Weights of a small transformer language model: a variant of Muon for these matrices.
MLP neurons of a small language model. Each row is named by its layer, matrix (gate and up: input weights) and neuron, and shows model dimensions 64-159. Each number is 50 + 15 x the weight over its row's rms, rounded and kept within 0 to 99. A neuron's up and down rows have the sign that makes its largest values positive.
After each neuron's rows, "fires on" lists the tokens most often at its 100 highest values on Wikipedia text that the model never trained on.

L3.gate497:46 16 36 59 46 32 34 53 67 67 44 35 47 40 31 61 63 91 34 40 58 46 39 40 63 71 53 60 53 65 16 64 53 59 52 51 69 49 51 64 49 34 47 52 32 47 34 45 47 76 69 52 32 62 53 35 54 50 61 41 39 53 59 63 76 80 53 45 31 41 64 59 37 46 31 46 65 63 57 60 78 35 35 70 60 34 20 49 50 22 60 59 24 50 75 58
L3.up497:42 27 38 55 63 65 40 53 68 29 34 67 46 33 71 64 66 56 33 62 58 54 58 37 51 77 50 31 19 70 58 71 61 70 48 49 50 35 22 39 58 69 44 26 35 64 52 04 30 35 53 32 51 75 65 54 53 28 41 32 69 43 66 24 43 45 47 35 49 59 35 59 40 45 59 49 49 39 87 20 74 54 25 74 46 45 38 43 41 66 51 35 29 61 49 40
fires on: " was", "s", "it", " to", " is"

L3.gate327:52 47 87 49 44 47 23 41 57 45 30 25 42 45 59 54 52 37 62 61 69 62 73 36 53 64 34 40 64 21 56 48 51 17 39 22 35 74 48 31 53 56 48 54 18 42 21 57 67 67 53 18 59 54 59 48 43 44 56 47 51 43 62 23 47 41 49 23 39 59 70 44 60 53 51 41 51 37 38 38 69 51 82 41 41 63 61 38 47 35 47 72 78 62 58 45
L3.up327:53 36 66 35 44 52 56 73 50 60 53 38 36 55 57 49 63 42 27 48 65 56 63 64 53 69 16 26 56 46 60 53 59 46 26 33 42 60 45 29 71 59 55 25 15 33 52 47 46 58 52 54 34 30 72 37 34 66 47 48 66 15 40 50 37 31 63 21 65 43 77 60 44 41 62 51 47 65 56 37 66 59 66 45 84 47 64 27 61 33 36 58 63 63 34 56
fires on: " |", "|", "or", "ib", "all", "g"

L3.gate225:32 50 44 26 37 46 77 71 47 62 46 25 37 55 71 41 39 37 50 59 14 38 46 39 16 81 76 59 61 61 60 50 46 42 60 56 47 31 68 40 71 35 45 54 43 50 62 53 36 62 52 67 46 56 37 71 43 50 45 40 68 51 25 54 61 43 50 57 60 11 35 68 73 89 85 43 75 31 66 58 30 68 44 47 31 60 52 61 46 61 59 50 44 57 43 32
L3.up225:38 68 44 61 64 60 54 63 48 60 51 40 51 34 21 46 56 52 23 38 50 35 58 41 48 49 98 43 62 59 47 50 58 47 35 49 66 67 53 53 60 39 59 64 65 52 80 34 61 19 57 37 40 29 54 48 19 45 80 54 63 33 51 36 66 64 37 72 47 42 72 62 17 49 64 33 40 58 31 46 49 54 38 57 28 48 47 33 67 42 56 52 53 45 44 50
fires on: " fa", "ce", "re", "po", "ve", "fa"

L3.gate191:72 72 62 46 60 37 51 58 29 67 54 53 64 61 54 40 33 47 50 31 13 31 72 21 56 81 53 41 48 17 43 51 56 20 51 46 51 48 41 48 81 33 82 47 58 66 58 69 58 71 54 48 75 74 59 42 58 60 55 33 29 54 55 33 43 50 43 41 46 39 79 58 58 56 32 62 60 42 61 57 68 77 39 61 32 68 55 66 48 47 80 41 73 82 55 59
L3.up191:77 56 47 57 28 49 57 80 61 37 79 33 61 44 30 57 54 49 31 61 68 57 52 45 20 65 40 66 63 37 52 51 46 57 55 42 50 58 42 53 58 34 52 35 66 15 42 40 35 67 77 37 74 85 35 44 57 40 78 67 18 43 62 26 33 63 46 52 49 71 52 44 30 43 61 72 55 66 28 39 72 48 78 52 60 55 50 41 62 57 68 34 57 63 51 62
fires on: " |", ";"

L3.gate4:59 68 57 64 53 55 63 69 50 62 53 37 50 35 47 66 47 47 46 64 45 22 71 42 35 60 40 49 48 33 35 71 51 40 26 43 63 56 54 37 73 62 39 49 67 34 38 80 43 44 51 34 55 43 51 43 60 33 60 58 82 04 52 53 42 57 42 54 52 68 55 41 53 60 22 49 30 60 20 72 57 54 58 72 50 25 40 40 25 46 51 62 37 47 54 46
L3.up4:26 38 54 79 55 47 24 53 66 51 44 49 29 46 63 45 39 17 57 69 31 67 75 59 51 64 64 38 35 42 37 52 56 26 39 26 68 42 58 77 45 69 35 42 35 24 63 41 30 25 55 28 77 60 35 60 66 58 43 41 42 44 67 23 32 59 61 40 65 65 50 36 38 55 46 31 52 34 48 51 47 08 39 63 47 38 78 44 63 44 22 45 56 67 47 49
fires on: " W", "W", "R", "gra", "L", "air"

L3.gate479:61 31 46 74 62 54 39 55 29 57 48 57 59 27 54 59 80 64 68 50 30 23 48 32 44 37 57 62 35 38 50 42 57 57 73 55 26 71 48 62 69 54 59 37 71 57 64 68 55 62 47 49 35 65 55 24 52 57 60 42 59 29 51 32 72 59 73 55 52 64 48 32 15 43 33 55 24 91 64 42 41 61 72 38 36 43 48 58 41 38 12 59 59 46 47 11
L3.up479:75 13 25 51 74 68 60 70 36 58 64 81 64 62 40 51 57 20 68 60 82 52 50 39 53 50 63 50 33 46 39 57 55 44 43 46 30 65 52 37 61 75 30 52 59 22 63 66 35 61 39 60 59 78 24 27 44 52 57 46 33 32 61 55 52 34 59 62 29 61 48 59 25 54 24 51 28 81 53 62 73 45 79 63 55 54 57 48 59 59 72 31 53 45 14 49
fires on: " vi", "vi", "ite", "mi", " life"

L3.gate283:30 53 41 43 56 36 46 43 78 29 65 45 33 70 46 57 67 35 31 13 36 54 65 55 71 66 49 46 36 35 37 82 56 50 52 42 71 49 69 62 78 78 49 54 56 46 65 62 70 49 53 65 51 54 51 15 31 63 26 44 61 41 58 63 56 46 59 62 43 76 54 46 70 53 54 17 66 36 47 56 70 31 38 37 68 60 42 36 60 26 43 50 40 58 45 39
L3.up283:41 67 63 76 56 46 23 57 63 53 48 42 39 57 46 89 51 49 42 26 48 47 78 27 45 44 42 13 69 37 53 48 84 47 32 35 68 56 69 40 61 54 51 62 50 27 64 56 70 50 53 65 70 46 43 37 31 71 34 32 64 16 64 65 51 35 37 55 43 47 63 55 51 51 54 62 54 41 74 80 56 58 50 27 45 52 36 57 76 52 39 41 49 63 67 54
fires on: " m", "R", "N", "L"

L3.gate211:48 41 60 48 58 66 53 47 30 74 36 50 52 57 62 12 56 68 70 59 49 62 60 29 35 43 66 82 43 47 19 58 64 58 71 83 71 63 46 53 63 48 62 72 61 85 50 67 36 53 42 64 43 39 57 63 48 32 41 37 38 50 50 59 42 37 52 76 77 43 84 35 46 48 66 36 59 60 78 63 75 68 44 48 33 63 35 58 49 67 81 50 48 62 37 45
L3.up211:41 49 44 37 62 47 62 37 17 45 22 27 65 45 52 50 63 60 60 46 44 88 63 58 57 60 76 45 47 36 71 48 39 44 36 55 69 53 72 49 65 56 56 23 76 28 70 64 58 24 60 33 78 45 48 34 62 58 60 58 54 45 33 53 60 45 23 53 52 63 64 24 41 41 31 71 34 44 56 38 50 50 68 24 38 63 71 38 67 47 59 09 27 46 57 33
fires on: ".", "th", " vi", "vi", "mb", "po"

L3.gate326:38 47 40 57 53 17 60 44 35 29 26 29 32 69 43 22 81 48 41 67 47 41 20 53 79 80 61 55 68 58 27 74 48 23 34 64 59 66 64 30 39 61 69 69 36 67 66 52 56 46 49 66 53 74 27 42 64 60 49 43 50 45 63 72 42 68 57 63 55 40 46 38 58 48 45 40 47 61 65 43 51 51 48 39 93 35 53 56 36 62 45 27 60 57 69 37
L3.up326:51 47 58 31 68 40 73 83 56 54 32 66 53 64 56 49 67 33 47 44 37 32 70 37 54 18 48 39 70 57 37 52 56 56 39 26 77 39 55 55 63 65 82 61 40 56 34 66 51 69 49 38 21 35 86 70 42 50 41 66 60 45 47 49 66 35 38 27 44 90 71 39 53 51 43 67 69 72 41 42 74 48 61 22 47 39 58 37 49 41 43 54 53 50 50 40
fires on: "o", "d", "m", " Air", " ", " Ad"

L3.gate460:55 36 43 28 72 59 33 55 36 54 40 31 65 60 63 38 60 21 52 30 49 64 66 65 44 67 52 58 42 76 59 56 39 48 52 39 54 81 49 45 32 61 38 48 60 42 40 04 46 23 55 13 33 71 47 60 33 42 32 48 44 34 67 61 36 40 56 38 38 59 60 80 39 63 65 56 67 60 47 41 49 42 58 26 45 41 41 47 19 28 52 32 46 26 32 56
L3.up460:41 64 60 51 36 48 44 55 27 35 54 74 37 29 49 60 74 46 36 36 63 32 58 30 50 74 83 58 38 27 33 60 28 48 56 49 73 52 43 69 31 44 34 46 37 29 53 66 45 43 64 63 52 48 18 30 53 55 41 96 59 39 48 56 31 51 50 53 34 57 67 71 55 76 65 33 48 66 61 39 58 42 37 51 65 78 25 80 42 65 55 41 39 29 41 46
fires on: "us", " by", "x", "y", "leg", "ity"

L3.gate172:66 55 44 37 68 58 42 63 43 50 44 47 62 27 60 74 50 32 61 52 34 43 57 60 32 48 40 57 51 74 54 56 42 37 03 28 65 67 47 65 52 37 49 54 29 67 57 55 50 53 28 24 30 41 41 59 43 48 59 17 45 52 58 40 30 39 41 46 35 75 57 23 50 33 58 51 34 53 58 73 48 74 25 42 51 08 40 55 59 37 24 38 54 59 57 39
L3.up172:46 68 41 32 32 47 49 51 68 69 25 44 67 34 68 35 43 17 37 69 21 47 83 73 34 65 42 33 59 60 76 30 41 36 59 56 53 46 26 87 65 39 68 53 45 58 42 38 46 66 42 14 57 38 46 64 46 78 83 69 51 56 36 35 52 11 46 50 46 57 55 57 75 46 53 58 49 49 37 37 61 36 62 19 45 52 62 49 65 40 38 40 47 60 37 53
fires on: "on", "ho", "and", " time"

L3.gate463:43 36 55 53 73 42 69 29 26 47 66 45 30 41 48 51 71 50 57 42 60 43 54 51 47 65 53 70 66 71 59 28 53 25 17 49 35 67 40 52 35 48 54 55 32 47 55 56 76 65 52 59 34 61 60 40 54 55 52 69 38 51 46 43 32 47 85 52 45 61 41 44 39 55 40 65 63 46 57 48 34 58 46 38 37 51 58 37 45 36 26 14 55 63 51 24
L3.up463:69 25 36 77 33 38 44 53 35 45 42 62 56 66 48 31 43 85 24 53 52 46 43 42 58 21 63 71 57 84 62 64 49 47 55 57 73 60 60 54 50 25 53 45 65 71 53 57 64 48 64 41 52 81 48 18 21 45 41 44 25 70 41 55 42 31 58 42 56 26 54 28 54 63 42 64 38 49 71 39 63 65 48 39 60 37 58 61 26 31 49 53 76 61 65 45
fires on: "st", " most", "con", " other", "ite", "vi"

L3.gate246:48 51 67 38 41 48 72 73 54 47 35 58 62 37 67 47 48 31 74 35 49 19 37 42 76 29 40 32 47 79 35 61 36 53 46 41 47 26 47 55 70 19 75 28 72 65 34 62 66 49 45 40 48 57 33 64 43 61 54 55 51 50 31 51 59 28 43 68 54 25 58 45 52 39 56 92 41 50 35 39 22 35 56 33 37 49 41 42 28 52 80 69 42 58 52 54
L3.up246:62 54 44 55 49 35 56 40 58 46 50 51 80 51 36 65 52 31 45 18 54 19 41 16 55 33 50 44 65 23 62 70 47 76 69 31 31 24 39 53 32 39 87 45 64 56 12 60 50 52 51 50 78 76 35 69 46 59 53 56 74 33 52 41 36 29 66 50 40 53 55 46 67 49 65 58 50 45 58 42 37 52 47 61 47 66 39 38 66 36 69 79 14 62 41 33
fires on: " pro", "b", "ro", "ab"

L3.gate384:62 59 75 30 61 23 68 57 50 61 83 45 43 59 39 59 64 27 55 57 42 36 49 57 35 86 29 31 51 46 40 44 56 27 38 42 57 47 38 47 56 46 67 33 54 49 58 58 14 41 40 59 54 81 69 34 52 43 66 58 67 35 58 65 48 59 67 47 59 36 63 54 61 37 43 64 47 46 94 84 76 28 42 37 45 31 38 46 61 43 55 76 45 54 54 51
L3.up384:48 66 65 47 55 24 69 52 44 44 47 57 58 52 32 64 28 45 36 71 59 56 43 64 53 78 58 57 56 47 43 54 51 70 27 35 42 42 59 25 79 47 54 58 50 28 51 64 36 45 49 66 37 74 39 30 70 53 60 10 47 52 66 67 60 68 61 26 54 59 59 59 69 50 38 43 56 42 82 63 71 43 51 25 72 50 55 51 36 41 33 48 17 47 83 59
fires on: "n", "g", "ten", "tern", "N", "ce"

L3.gate471:53 59 48 51 58 21 67 63 44 49 14 44 63 51 59 50 47 74 73 41 52 75 55 46 65 46 63 42 46 20 56 50 45 36 27 57 41 72 25 78 32 51 63 36 23 48 31 47 39 55 25 44 46 56 64 36 46 50 71 78 28 78 51 66 55 47 44 65 55 71 64 19 40 26 75 33 49 37 49 66 35 53 57 43 64 46 76 45 48 31 56 42 52 42 62 61
L3.up471:69 20 71 45 40 43 39 40 52 10 64 48 52 61 50 44 59 22 36 64 34 36 38 53 45 57 60 53 73 54 56 79 60 74 37 50 54 54 66 47 45 66 59 33 34 37 31 59 77 51 55 37 59 58 42 38 68 61 26 36 59 39 43 41 55 32 52 65 49 61 68 59 53 49 42 46 37 42 46 62 84 53 74 61 49 65 55 64 71 56 47 40 40 46 71 45
fires on: " un", " Un", "g", "un", "n"